{
  "n_layer": 11,
  "d_model": 448,
  "n_head": 7,
  "n_kv_head": 1,
  "head_dim": 64,
  "d_mlp": 1792,
  "vocab_size": 30200,
  "activation": "relu",
  "norm": "rmsnorm",
  "norm_place": "pre",
  "norm_eps": 1e-05,
  "positions": "rope",
  "rope_base": 1000000.0,
  "rope_fraction": 1.0,
  "qk_norm": false,
  "attn_scale": 0.125,
  "bias": "none",
  "tie_embeddings": false,
  "parallel_block": false,
  "init": "normal",
  "init_std_qkv": 0.0389,
  "init_std_o": 0.00829,
  "init_std_up": 0.0389,
  "init_std_down": 0.00415,
  "optimizer": "adam_variant",
  "lr": 0.00101,
  "beta1": 0.9,
  "weight_decay": 0.16,
  "lr_head": 0.0101,
  "grad_clip": 1.0,
  "warmup_steps": 254,
  "schedule": "wsd",
  "decay_fraction": 0.537,
  "decay_shape": "linear",
  "final_lr_fraction": 0.0,
  "batch_tokens": 131072,
  "seq_len": 1024,
  "doc_mask": true,
  "train_tokens": 686000000,
  "steps": 5234,
  "dataset": "wikipedia_en"
}
MLP neurons of a small language model. Each row is named by its layer, matrix (up: input weights; down: output weights) and neuron, and shows model dimensions 256-319. Each number is 128 + 24 x the weight over its row's rms, rounded and kept within 0 to 255.
Before each neuron's rows, "fires before" lists the tokens most often just after its 100 highest values on Wikipedia text that the model never trained on; "fires on" lists the tokens most often at its 100 highest values on Wikipedia text that the model never trained on. A number after a token or word is its count.

fires before: "| " 56, ". " 13, "1 " 6, "2 " 5
fires on: "2 " 27, "| " 23, "6 " 12, "2" 11, "12 " 8
L8.up570 [142 117 128 156 124 118 138  95 141 151 114 112  84 105 110 143 122 155 134  85 152 140 117 113  72 100 192 137 115 148 175 131 140 140 141 120 108  71 169 140 141 138 154 140 140 107 120 146 153 116 115 145 188 178 149 127 123 158 135 128 137 154 159 144]
L8.down570 [160  83 110 165 110 147 125  77 114 162 107  72 114 171 151 131 119 150 135  98  96 137  84 131 141  90 137 150  80 121 137  96  64 120 132 174 110 136 117 120 140 100  71  80 138 151  91 145 141 152 139 141 153 158 149 154 118 120 116 115  94 127  98 104]

fires before: ", " 32, ". " 10, ")" 9, "." 6
fires on: "9" 34, "5" 15, "8" 13, "i" 9, "3" 8
L3.up1199 [ 93 106 113 113 182 109 143 159 115 112 147 129 126 113  99 122 158 129 145 173 117  99 152 136 103 164 151 153 102 179 115 155 138 132 120 167 105 106 163 114 124 158 157 144  61 142  88 160 107  98 144 167 165  97 152 126 139 112 142 124 143  96 155 146]
L3.down1199 [ 97 120 130 134 116 117 133 103 168 112 148  98 112 123 101 142 110 145 172  86 157 167 158 134 136 148 107 129 124 104 144 138 110  83 145 150 107 162 152  98  84 128  74 139 117 142 127  94 123 146  94  95 112 107 168 154  76 162 104 121 122 159 102 123]

fires before: "| " 65, "of " 5
fires on: "\n" 65, "one " 5
L7.up1025 [ 97 167 129 139 138 152  97 104 112 109 132 140 153 127 144 109 113  86 123 102 122 127 122 136  99 122 133 119 119 154 125 129 115 142 129 113 120 127 114 100 165 109  87 103  99 110 126 129 145 125  89 190 139 114 106 124 162  86 125  90 142 126 146 123]
L7.down1025 [151 116 126  91 127 100 130 128 134  97 111 150 130 132 145 134 145 163 129 121 162  96 153 126  98 156 182 149 144 137 122 126 150 126 127 133 148 137 130 139 151 111 132 159  89 138  91 143 140 115 152 107 118 147 149 146  87 180  84 150 120 119 110  96]

fires before: "| " 41, "- " 34
fires on: "\n" 81, ". " 8, ", " 4, "\n\n" 4
L8.up1320 [132  78  86 117 107  75 162 145 131 141 143 106 168  75 130 106 156 128 148 126 144 114 114 112 146 160 143 142 133 138 127  85 107 133  96 116  98 125 161 112 151 104 164 102 138 164 116 116  86 163 150 124 133 114 130 108 152 129 163 105 161 119 135 126]
L8.down1320 [119 151 120 101 130 109 155 141 136 147 120  95 156 125 117 133 131  89 120 121 155  99  99 119 138 139 138 149 128 120 121 122 101 119  97 139 113 131 128 116 152 141 125 113 143 137 106 129 109 138 173 138 130 121 130 172 141 118 137 104 149 116 114 135]

fires before: "- " 32, "The " 7, "In " 4, "He " 4, "His " 4, "| " 4
fires on: ". " 52, "\n" 37, "). " 6
L8.up443 [147 123  72 110  78  81  93 122 149 112 147  75 155  87 190 105 137  90 179 139 162 116 136 150 131 137 181 150 155 130 151 128 138 139 114 129 136 111 164 128 150 160 129 107 120 118 134 144  88 122 111 111 144  93 124 116 131 137 145 116 179 103 128 144]
L8.down443 [115 137 118 116 138 112 127 104 150 132 120  89 151 112 138 124 120 108 119 130 129  94  93 119 146 128 152 135 129 121 144 131 111 144 109 150 116 107 143 130 148 149 127 107 122 113 138 111 106 127 156 123 134 100 125 157 123 127 147 117 125 112 150 137]

fires before: "| " 39, "- " 34
fires on: "\n" 78, ", " 8, "\n\n" 5
L8.up914 [134 133  94 132 127 109 120 155 169 187 164  77  80 122 109 129 113 128 156 143  92 124 107 126 161 128 141 119 144 108 177 110  85 114  97 136  87 119 148 123 115 117 151 135 117 131 162 115 115  97 163 116 130 130 120 110 162 111 174 124 116  92 144 114]
L8.down914 [131 121 140 113 125 121 151 134 124 109 116 114 125 119 122 125 108 125 142 126 161 140 107 132 122 130 153 157 126 135 121 126 134 117 109 137 133 123 125 129 151 105 122 121 137 146 114  98 143 148 184 130 143 107 101 130 140 130 141 133 145 134 112 151]

fires before: "| " 56, "2" 5, "ft " 5, "(" 4
fires on: "0 " 28, "+ " 21, "6 " 16, "4 " 9, "3 " 7
L3.up5 [121 134 151 164 126  82  95 174 106 182  60 125 153 136 109  83 148 107 150 157 129 123 136 148 197 138 117 114 113 109 150  98 132 119 148 128 120 156 115 101 157  99 104 133 166 118 130 103 153 117 120 155 105 114 118 129 125  94 114  97 139 111 157 163]
L3.down5 [145 113 131 157 116 170 144 128 119 129 140 120 158 121 158 109 161 170 136  97 141 117 120 171 133 118 124 138 110 139  76 140 118 158 120 133 126 142  70 106 125 119 160 151 155 146 134 171 129 105 134 170 125 135 141 142 136 129 128 135 127 117  89 133]

fires before: "- " 72, "| " 5, "\n" 5
fires on: "\n" 78
L7.up1287 [ 97 100 130 170 115  79 135 125 128 116 191 150 140 105  90 136 137  92 147 156  74 150 118  98 158 135 165 115 160  98 126 102 154 111 107 126 151 123 150  98 141 129 116 100 142 111 138 172 138  95 138 137 182 110 131 127 140 159 122 152 165  82 171 138]
L7.down1287 [150 146 114 118 110 123 137  93 126 135 130 105 131 145 142 121 118  96 117 108 104  93 135 119 123 174 158 129 116 119 129 126 123 123 120 155 117  84 108 131 180 125 149 128 159  98 130 116 120 116 150 126 112 110 132 168 125 124 130 105 131 146  95 142]

fires before: "s " 57, "Present" 4
fires on: "'" 57, "–" 13
L3.up1206 [129  77 128 117 154  82 127 141 151 111 110 117 124  84 144 116 134 160 154 182 166 118  95 111 132 145 150 112 149 121 103 121 122 160 173 118  51 154 126 111 121 153 151 116 110 105 167 131  93 129  75 153 138 126 150 117 120 119 105 138 133  67 147 134]
L3.down1206 [126 117 116 114 125 166 125 102 145 122 116 118 114 111 117 155 121 117 155  80 135 109 108 146 142 149 149  83 108  97 166 126 121 131 121  78  78 177 144 169 132  81 121 150 146  95 120 132 120 118 113 129 125 107 143 155  97 147 135 119 121 111 126 133]

fires before: "| " 43, "- " 26
fires on: "\n" 75, ". " 20
L8.up334 [122 114 104 139 111  98 152 106 116 131 115 106 140  97 115 101 131 134 167 116 145 118 123 129 139 129 163 146 153  87 151 112 128 145 124 146 106 113 133  94 146 151 161 126 121 119 129 154  94 144 135 135 131 147 126 102 155 120 139 131 143 133 134  98]
L8.down334 [119 147 118 115 122 112 129 135 109 138 112 102 143 123 127 121 131 101 116 132 127  79 113 145 148 125 149 141 116 125 119 129 124 113 104 140 121 128 164 128 143 111 136 120 143 128 128 139 106 126 179 140 144 112 120 162 153 116 156 108 143 117 133 140]

fires before: ") " 29, "/" 20, ". " 6, ")" 4, ", " 4
fires on: "m" 36, "s" 27, "oz" 9, "c" 7
L3.up1148 [114 137 111 143 128 139 130  88  92 170 124 128 136 111 144 114  81 100 132 132 167 126 153  88 138 109 126 136 144 150 153 157  99 173 123 144 130 110 134 131 143 136 154 142 128 115 137  95  59 121  98 141 157  94 139 121 114 107 160 107 134  70 175 153]
L3.down1148 [116 102  92 154 107 135 154 119 150 134 156  68 161  79 104 175 141 123 157  93 136 151 125 109 107 159 107 159 111 114 142 119 113 122 125 134 109 139 109 103  87 136 144 150 146 138 122 113 137 108 162 143 106 116 135 122  96 137 163 140  89 143 172 116]

fires before: "s " 77, "\n" 6
fires on: "'" 79, "\"" 5, "." 4
L3.up226 [144  74 159 126  77 127 156 155 144  75 136 143 139 148 127 117 108 164 131 115 115 134  94 172 150 147 101 116 128  91 111 151 137 149 122 160  79 126 142 111 132 130 141 152  51 113 135 147 101 166 133 132 145 136 134 133 126  91 108 141 135 157 137  94]
L3.down226 [102 132 142 130 144 163 120 124 136 170 117 117 117 111 151 143 115  96 124 120 131 109 116  96 135 135 132 126 190 125 109 125 115 111 165 141  93 166 112  79 105 126  88  90  93 101 132 107 119 116 117 106 128 109 144 153 170 133 151 132 127  92 189 155]

fires before: "\n\n" 55, "\n" 45
fires on: "==" 70, "." 25
L3.up1365 [ 91 180 144 150 122 139 151 131  83 124 132 113 188 120  88 168 155  94 152 172 108 159 134 147 172 158 146 118  69 148 179 141 129 131 102 143 137 128 161 120 115 172 140 129  92 154 117 118 109 165 123 133 149 160 159 138 129  58  93 131 116 125 114 103]
L3.down1365 [119  99 128 132  84 116 172 126 107 133 129  91 176 135 115 111 131 127 131 174 159  81 129 134 148 150 169  98 152 106 131 141  83 130  84 131  66 131 141  76 134 156 114 128 126 121 134  96 122 122 105 148 120 132 122 145 141 146 180 139 161  99 118 133]

fires before: "- " 30, "| " 16, "==" 10, "The " 6, "== " 5, "In " 4
fires on: "\n" 49, "\n\n" 48
L8.up161 [134 139  75 115 146  73 165  98 116 132  99 153 114 101 140 151 163 105 159 163 117 134 129 143 168 112 132 137 139 119 126 141 116 160 122 115 111 122 149 139 112 164 133 110 159 134 137 103 117 115 135  76 116 164 130 105 156  99 125  96 135 152 149  99]
L8.down161 [118 148 126 113 107 101 147 126 140 118 101  97 156 111 143 121 137  85 129 126 141  79  73 126 148 133 136 167 124 143 116 121 121 144 109 132 122 121 141 126 157 150 116 123 125 107 124 128 133 134 177 119 129 112 122 176 149 117 150 113 135 131 127 133]

fires before: "| " 65, ". " 10, "; " 5
fires on: "2 " 37, "2" 19, "12 " 8, "8 " 5, "16 " 4, "(" 4
L7.up1749 [132 136 114 183 126  97 117 115 147 126 126 137 118  85 120 135 148 140 148  99 176 126 117 105 107 116 220 159 107 117 181 157 201 125 130  93  78 109 123 167 121 107 132 117  96 107 142 127 146  91  86 144 164 118 140 120 137 155 117 178 150 159 160 139]
L7.down1749 [137 163 133 119 100 144 121 106 114 149 119 128 106 114 105 151 125 167 163 105 110 128 120 116 160 113 157  85 138 148 166 107 105 169 111 130  82 148 146 129 148 124 117 119 132 111 106 144 179 129 100 159 112 151 150 170 116 123 152  94 103 125 114 117]

fires before: "s " 71
fires on: "'" 84, ". " 10, "s " 6
L3.up1160 [ 76  51 128  91 110 134 133 164  99  86 171  79 124 121 108 124 115 116 121 138 140 142 158 143 150  93 150 160 155 167  91 167  71 119 130 144 120 153 152 120 138  83 107 140  44 140 123 173 108 132  93 136 136 144 146 149 136 100  78 167 170 122 118 181]
L3.down1160 [154 161  97 144 118 150 134 118 162 136 175 114  66 117 135 150 165 121 106 147 110 152 120 111 152 162 139 125 134 157 150 160 126 123 114 125 124 115 116 192 108 119 132  98 116 131  92 106 157 135 116 129 117 113 154 116 121 169 164 135 127 128 150  99]

fires before: "| " 51, ", " 6, ") " 4, ". " 4
fires on: "\n" 50, "–" 7
L7.up1560 [104 171 155 145  87 131 108 118  91 140 125 150  80 180 118 133 121 120 138 128 143 171 105 111 116 141 145 159 131 141  98 123 129 113 104  78 121 115 132 137 144  79 148 148 139 103 144 135 149 142 104 137 148 142 153 133 149 147  78 136 162 101 163  96]
L7.down1560 [141 109 109 166 154 168 111 141 155 122 112 138 122 101 140 117 139 150 133 128 102 110 157  98 140 125 141 116 149  94 116  98 144 119 168 133 144 148 128 133 123  76 118 164 103 175 151 140 170 150 148  84 131 118 160 130 132 174 109 130 140 177 175 149]

fires before: "- " 27, "| " 21, "The " 8, "==" 7, "== " 6, "In " 4
fires on: "\n" 52, "\n\n" 48
L8.up284 [131 146 108 133 105  76 155 114 113 114 127 141 125 129 147 141 109  84 124 176 149 156 142  72 147 159 128 127 128  99 136 103 120 148 130 118  77 113 142 116 161 145 138 119 113 130 149 167 103 114  95 118 143 118 155 135 167 115 116 136 158 127 104 121]
L8.down284 [102 139 117 107 127 106 125 143 125 110  94 111 160 120 124 127 127  77 116 131 124  93 108 127 128 151 143 150 125 155 135 131 110 128  94 148 115 107 161 119 166 129 132 126 134 109 120 129 110 128 158 137 137 106 131 165 165 116 134  95 144 110 127 140]

fires before: "| " 64, "|" 6, "— " 5
fires on: "| " 18, "1 " 16, "0 " 11, "6 " 10, "— " 7, "2 " 6
L3.up935 [ 99 145 114 153 120 108 137 161 140 161 115 106 110 135 137 101 114 102 138 152 159 130 114 135 164 147 144  77 120 115 102 140 121 120 135 135 142 158 114 132 149 162  97 108 178 102 125 132 115 125 104 119 169 151 132  97 179 131 121 138 137  91  98 109]
L3.down935 [138 148 141 106 138 161 130 133 128 129 158 102 147 147 139 123 102 130 105  95 114 182 150 138 136 132 136 109 131 146 133 122 127 125 129 139 130 102 166 150  76 131 169 167 152 153 102 166 191 136 182  57 118  98 152 126 113 122 112 135 140 159  98 161]